config.yaml
num_hidden_layers: 12
hidden_size: 896
num_attention_heads: 14
num_key_value_heads: 14
head_dim: 64
intermediate_size: 3584
vocab_size: 32000
hidden_act: "tanh_gelu"
norm: "layernorm"
norm_place: "pre"
norm_eps: 1e-06
positions: "learned"
qk_norm: true
attn_scale: 0.125
bias: "all"
tie_word_embeddings: true
parallel_block: false
init: "normal"
init_std_qkv: 0.0159
init_std_o: 0.00324
init_std_up: 0.0159
init_std_down: 0.00324
optimizer: "muon_variant"
learning_rate: 0.00145
lr_mult_o: 3.0
lr_mult_down: 0.7
beta1: 0.9
lr_head: 0.00607
max_grad_norm: 1.0
warmup_steps: 0
schedule: "wsd"
decay_fraction: 1.0
decay_shape: "linear"
final_lr_fraction: 0.1
batch_tokens: 131072
max_seq_len: 2048
doc_mask: false
z_loss: 0.0001
train_tokens: 1136000000
max_steps: 8667
dataset: "wikipedia_en"
MLP neurons of a small language model. Each row is named by its layer, matrix (up: input weights) and neuron, and shows model dimensions 80-207. Each number is 128 + 32 x the weight over its row's rms, rounded and kept within 0 to 255. Numbers have three digits each.
A block is one neuron, or neurons of one layer that tend to fire together. After each block is what it responds to, as a language model described it from the Wikipedia text at the highest values.

L7.up99:026127114115073132108117109168085077105086089124123182135119167122114134133166121105157132125159150168184202125139108110114111126097132077160151164151163115177125098087137133086141132130127148111110141133186072136123073105168093137133105174117145121088098155175153157123109112142091140142140119139150106150091132147130151068105103067134139120061141113153158163153112112105111066122129
L7.up207:076200092131062138154097096097083154135104104144184157129090116135176105121162153137161126170177233136171134169116089148081189128080097126100125112154127099111161060096112108116146143126123130092161109092067092137177129124159161108124101074089127125185146106147154137117161122153133152089137126076066110176136136086149105135110139114126153098140127037101120129128125113114140119125106
L7.up274:172100102090108101133134127130119137128117177114090138071142122095132116092135128131161110110114182128127084076133189149155122105120116100146144125101082167105167130088155156116120183133170143120157101138117073099116170142134128095082108105110102079109117064144134140139122129156126194128135121169181112133145123092118135118136142111197108070168148128088070119136104080165169123107107
L7.up378:165125155168159135121130109122139136157097141161164094154145127117171147131124167098118103096142127134143143146139153149123141111131146156098182079131103153112066162123103090081133147093141113158110174145111102091110086149085116094073087093189141089124177118116127035136130054115129137135133115090079118137179109176196155072080116159133173123126175118146110087153158121140160172106104
L7.up420:108187163206127108125149173138117116102141095152088138109121129144163105142109121121114127089128087173106163182108066191135165121136089140149182083109130118122106098137130122150123110110119113137141133109113115171118115198130092164116089122141092159130184124161082138175129095080121161141071140097094167139132114157137176178133126090140073058088110096103110143135193102111110156171112
L7.up492:129123118116162153126195172140105147158138115154139157148113116132114150128091042119173077150155067097147178110129168126132091105117151093122160167156182145127090117127178131091091103064133156133145142034112167100132156120147078076114083136089134176102144130169141090159121092093122074104123051148107126178123094099145177147082124144106106082132131085082150196176122101117055098099069
L7.up612:144151145079072143092107085144089173186139127146152190135111159091128120162126153197120166108138096062137128230142140116082113138129078104110140085129112144119123105140110141129145130187135117147111100114158143059119042139144131116134118098077099117130174136165162064108155152136133115139129086126153120172165154075154077157143132131150166093094091103100131118115120130112169126162132
L7.up990:154099062134165135124095195145072081190152107157087062148043083125192155143089153122130127199114203151152156081188046154144140128123135130179132130209112115147199118107085074160128149097113178181073142144118126137118097107090125142132088116102119063080169112182112155150182090179127119099136078085114108197142146095117145128103139140190182127103140116162171108132176084135109136125067
L7.up1360:177153134128157135106076124150144136157147174101133101198154112089118133090153135152069106092112110131190144172102122182151121215072176071108148162085122126142115111101126066124166164079161098133084158171161122118147144112096077122130073109163107131089160120155099177108061110185136111142126155135108177175094102161120095120119107074145110077133134100138128080149158105133155173158083
L7.up1693:121070131116165130125166170120072182134106130116096147196132143135164131174099116121132128114157132161119129182111172101125187108127091083101109112104067168098139175112098077056148114107062120121122084163138133141129074160099173175082120127113099097137119076141101184162140129110119161098087126073150111157172120116132143152152137160133116097149162148130177135104165119085091147086129
L7.up1715:101098117119099140085115118122115105175139126108139114117098129163136168113138205163191112150152187182130095120151140103076134056125107117124099036115094139115181043087130111123128120101091150134109118107143172140161168125111131148089093037184156183098109138133071168103127168093102043129140118120148213120176093122139139124155151144130142091136161112163129118070132178074100147089096
L7.up1833:143082134178130105089101060104169107149121183124109126142094148209135143108078138098128145091114187178150131140060104126113092118108090105167152115100154112111139054098103106106067141147094038111099128150152146154096123148141129080130167113087073170123178123148129153142206091099151085116136143153123132169158131093123101109177112131189152117078102073128093129136151126091157222096105
L7.up2359:130140142099154161126146122108090073167102125167089096166126130148101114132220209122126120138185117216132177186127114101142080099116143144066124094155179134071143134172129136164071194100163137105098082158134153149122156156106139099143105107127155090116093125136116108131127112102112136077113055143065118125207169118125119204059107156160124109097201177165146114106161124133048110092105
L7.up2832:116165135115133141133185119125116153126192054137116126169146123131121179129180158185117108104089138140157181150084123148147123109095153147179129103168100109117144117138178051072136164066126093104085158105166106138138099133158171134176059121160088156093160149130163133151107144181140103157090102101073162197119135148181145066129148129109144058081130071135123127173186047164143114146061
L7.up2967:102126115159153098117143120087158091133102085134156144173084093150110145116155171135159092105127203095162161162131139060082105139081133049130098043094138077113138103150114147125111113123100107110127114110121179111112109107084089172116080112117101150114080098183183137148148153108108124147114134136109170114112133114206165124102126139186117188104143128122109119127181129070124173120120
L7.up2996:114157103126110076154108090096117130119153122145139132165129118175159101128146057151153051079147124140136183123138102100118142116075124147145134148111142125103148120140148154093088140152128170093087107154110103162099150071171140154106098104114095149170181123144113105163141094162135122126154126077151130146161093124102186121125115183142125117099071128188096135072171151091128131120096
Responds to: Subject or role words inside names of degrees, posts, departments and awards, e.g. women's coach, PhD in Design, Head of Recruitment.

L5.up1960:157064181167120152111166100126132158120176128193081176074134112112163108142102116086146100133151153149075116123116129137181120157160132065102073150096144087121141115152135131122116160111076142169147108119180163107138113103152096138108192125170150130110100108158136149138133109159158142089135211103124146125136147146134119114127107179163112077123166117116116125144150146133169146127112
Responds to: The article "a"/"an" that begins a description of a named entity, mainly in "X (born …) is a" Wikipedia openings, e.g. "is a German volleyball player", "Rosa Lewis, a former cook".

L8.up149:189165137148144115096103151093153104122123157165111103138103117120146125098148131096147076117141203122169193112168106102182086172135120137121120167100093113176159131069126135122117147146095146106110114197138136100097111140117130151108087160162091127147111122138171122149115098136177105130101066152109123141119154104115147096133121107172095111109151071153088115144185143076076128146130
L8.up742:097097129154148067163115116108073181132122037139107083081067176139126102084146130129145095144081149134168174141147144105167092139120110075149117123127150114170164116194139065127156141120119141158126076123112145079132120143138141123112132133151177130062096061144112104141104133169159129165151141125159151104178150064093157135130148137170113131124119116148088139162177118144118122132131
L8.up1703:190101055080124115074158166126109148080118128165106139147172121158172081142097137111113101153144106161216181141145132108161131120064134155179103133154195135190132162022130075166087127112149172116141142133120089101139112129113114090127130156158213149129178100137103126144201151173115129121152127137114110159101144096127183145166131149120195129098116072150121105169145102086156169098111
L8.up3162:133082085195115107134126152088086154171155211175017144145081089146149102072112149151111082149150120132100159170096112116079094133111152147124129069102135087169144065096064089164133127076114159187056107093171131161133085110148135114093129139145114091099119122115145104143118118093147108144109101094073133180101121100137099115107114067148100081099131084183150129123153069123122117098124
Responds to: Tokens inside lists of a person's awards, degrees, memberships or titles in biographies, such as Honorary, founding, Player of the year, M.D.

L5.up821:210131152118108125170108117120072102151117117176095118131118112114120135114155222139129053145186141118130133106127165112120129118144125123177096169186183093189170157067157170098137114152089099166124097129131113114117128121146111158088095105130100119105120112149176175116101152128154119131130116134094149087146143137163163142134172108176159135136147106110148134181130109049167128120075
Responds to: Role or membership nouns, or the article before them, after "as", "served as", "became a" in biographies: member, soloist, forward.

L8.up854:137135129213098160128113157116141102096144138131152095185118138140148119106148141132131089073160084095168075128059093105153099133140161098139081136107172109151146138137126109157112111126138099164129077170105149126134062143102114148113086134107136126150141140115159123194129110085117140107133128133141089086137172148170130165096168182205122173153131138137119131074120146115147097117127
L8.up1834:075043187176155147047154115114150069130142064119161110110210116110123133129133120089074137126119104076130132107163078115099154107102166094159123105145131136089120151095115103181086102147136085180171131125096137168104105116158108142123160132143152073120144135137104093164098061109108128145161135154126109175063161124109113121121168077105091092126133143145120097123130092079131126182111
L8.up2938:189077180158095142134095144136158119120103149177118137162205097163175101124157108128136098126153182131091103156094148096135068098127063160111104178154125076120115120116146069161088157163114189120072176121136116096128141138178102138096103126148111149142122163093142062097172155144133093121101096120163117164111130134085116123075167176169115099134127172134119163161138113144182123112118
L8.up3056:121139136129142198129111121092171122120099102114098104178172118114130151109153088071153133054102130066154127131098079167113166089114159118126068128078133147114092103121088074222089125112135104115121131089107142124073086214119130142158176134136085082096079116116136081150112128120137153079136131138110114094100108099108137121083117113160083146073141076149149145079113119094156158163137
Responds to: The article a/A opening a noun phrase, especially at the start of quoted titles or quotes and after prepositions, e.g. "A Momentary Change", from a conventional; sometimes The or first name pieces.

L7.up5:065155168127171134094173122112117172159113126086132119129096093096085127122141130173112101075115098167136108123121128091115135136135126146194113138172128066122168082085147171133103125159114111127166083165150088031092097141157120152169192121122108086107133134093014092166105121121132113171090149152089143161151125139151111141174134159088148185078112087088182141156108193182064158148169
L7.up112:081129063084146119162087162089138132123120099160133073091139132092125181159109133081145109121116072114118103152085107145113139110163073110113138128155167165120128135185148132101159160077048084168191096121128154114148115090071089113094151194129115124139074106132158170173132120142203152165082090112123174149105180207171097147171085085189124086143154153095100120150097104143115119124106
L7.up161:093170151145140140170143142126092104133142247131110085123132117109090129128128084121149135163145086151140128126143134149105104060102125177119141124101220106117092156112060102091125051149135152112080141119132129127107139125129162152187121175057118128161130135165139114161114126116129142146154118162147101112123146191113166080138087153159155151163086051178083142112096191129150109115150
L7.up508:133162180135074137100132150102119117131132156116085122114113144125140115155175133061171147118142174105129190137079127105195102149108106044127125108131135095086131178135135119112187105088104107125054141158085153122108142203085094091122135150180115095127157144134040114096129176101156161177083169149110119111185174161106117150174126138133091159090096158101145117154042187085088112096121
L7.up627:099073186095161160126119170071181120100120156095114093184141102184151161144140114112136182128179101074097147138106098173102137097078137122121132156198181126099109164102168171089193143127122137129107145076109103130079128130172119179087103126126131147121105144138102082143104166100155120142078119122144159194130138148150141103129081119116134183129170111122166130114148155124136105104139
L7.up670:084147079108152106114151149103110167154142086115193120136141145117123091167067196088176170166099108164134180117118081140092161076114082137120105133108116103097142115146154079132090131147108127108087098122123112163108096099078112164137100160075098185117106151114106142113167172110143137113112082178085158094146170140168157056135128141167160117172098134159143100077131153103178101132169
L7.up991:125067087158168120150098078118148167141133131103132065077127154146112178160124119121152180140154155129136138090049091085189111042142095127134110107157152142187107157144084131135119130127083133137167110182143164158098106150112176109077143110159088143143122125179151044125080103123158106128124139162167098183099073149124144149135208152119094155123136134100070094138128111128092158121165
L7.up1211:152128149157171152183112121096146152113151044109126162168164145151057166095166088098196128139186073138155106168081130107130123120093156097166135175115091122141130125081190131163150147151099175159140142130110077150131172149117127132115078173182140099205092109133132130163140096157138110101148124082145149157119134126113109189091198097115191093184150066044124115134095137140088142082100
L7.up1663:087068092109119129169186143108123112090154094149109078143183142134110154063137138089136110096150164145173198126144097184112100123137163149102045164151086120086116119139171159129172112182092115143204150161100159138124129143154159161097120146173196145086116138166114166123149140155114117202128125114114177149225185105162135149086093089058150156089110117114103131102120140163130117137126
L7.up2230:088099195168079128168064147137123131097116108075112176154144135128099139144122188120062153159191108151158110158070146124158123107207174111120135163145177095094115105131160102176082127092075116130105141134109121130096125158147122183054157167127135141087130126131144081176071110147129153136146137121151155126073140142111148110146156143105139138109107083097158117125192124111156119126130
L7.up2429:135095189090118109141134148082132091120073132093116147078078093136115147122086171069140111080147105124140169147127094114128121125118110074096134107135097108082097114100143108144077104094129152149068132165127123085130152103132086154077109099178105089121123093172163152108134144067141080148132152125112127155094123131140148107122070055089097068097176172141192117093165195092144108166091
L7.up2663:177128116091146126106118169202157124111089095123151130118148123173107081122207171089103101152168071100109119161073122164137112127157160112099212195108086145140090140140150089142087126178132113097098145105191149087168072160147127157103150098177068129076107122109159125135105100104115078151156105081134121105167192062142133094115136108162162072159099083119154107123098134127134138136105
L7.up2734:093143101086133121125175139164115115110145109127152198074142145175122068157090147083079027104097115165078086153150105091086140066080194113125069146116104119133133139106164107099062146121120128151154148167133129075106081131139099140175158079150110084121094171106098085135081057164122156123138144102147116103182120118156143125122126149158170086128166142120150165152086117107138155197109
L7.up3219:091126140175136096121203159068113128150095134140185125081126092165132177126147123151086156163137170042155085054180099137137110212141125088150124160126079119144129133101144106118110073113083101173138130128134104136126093088117098162116147128110141119150071157150100150070109119128120094187104139101065138106140160124093132155131119158128120101071143136047103092107099107127149155129158
L7.up3220:119159141145165115121126097087141134069114089166101127136184126164134055134071147103098110175157102134136143192111157113101165086037134145137148162115128102123114168106148138219090169145145100115116128166129087095138058152132117179111131187158163106102172086122139109139170123137119134171121105142164088149077126092110120107116105128124128141174085073113102093099180063086160128138114
L7.up3225:154193135156135120180157150160075122175156115126110126105165114167168200148105178150144175134103140094122150185181109047100168123136166099060154117189147098053089182108085069186107146097077118074099127105144124101072133168072119131136132117145116120118086082124167129153149100140141143192134072070108110110136154165132152097121097136153151083116163106121097115160084135080147168164130
Responds to: Fires on a four-digit start year beginning a span, as in (1895 – 1965) or 1943–1946, and often on the article "a", as in as a distraction.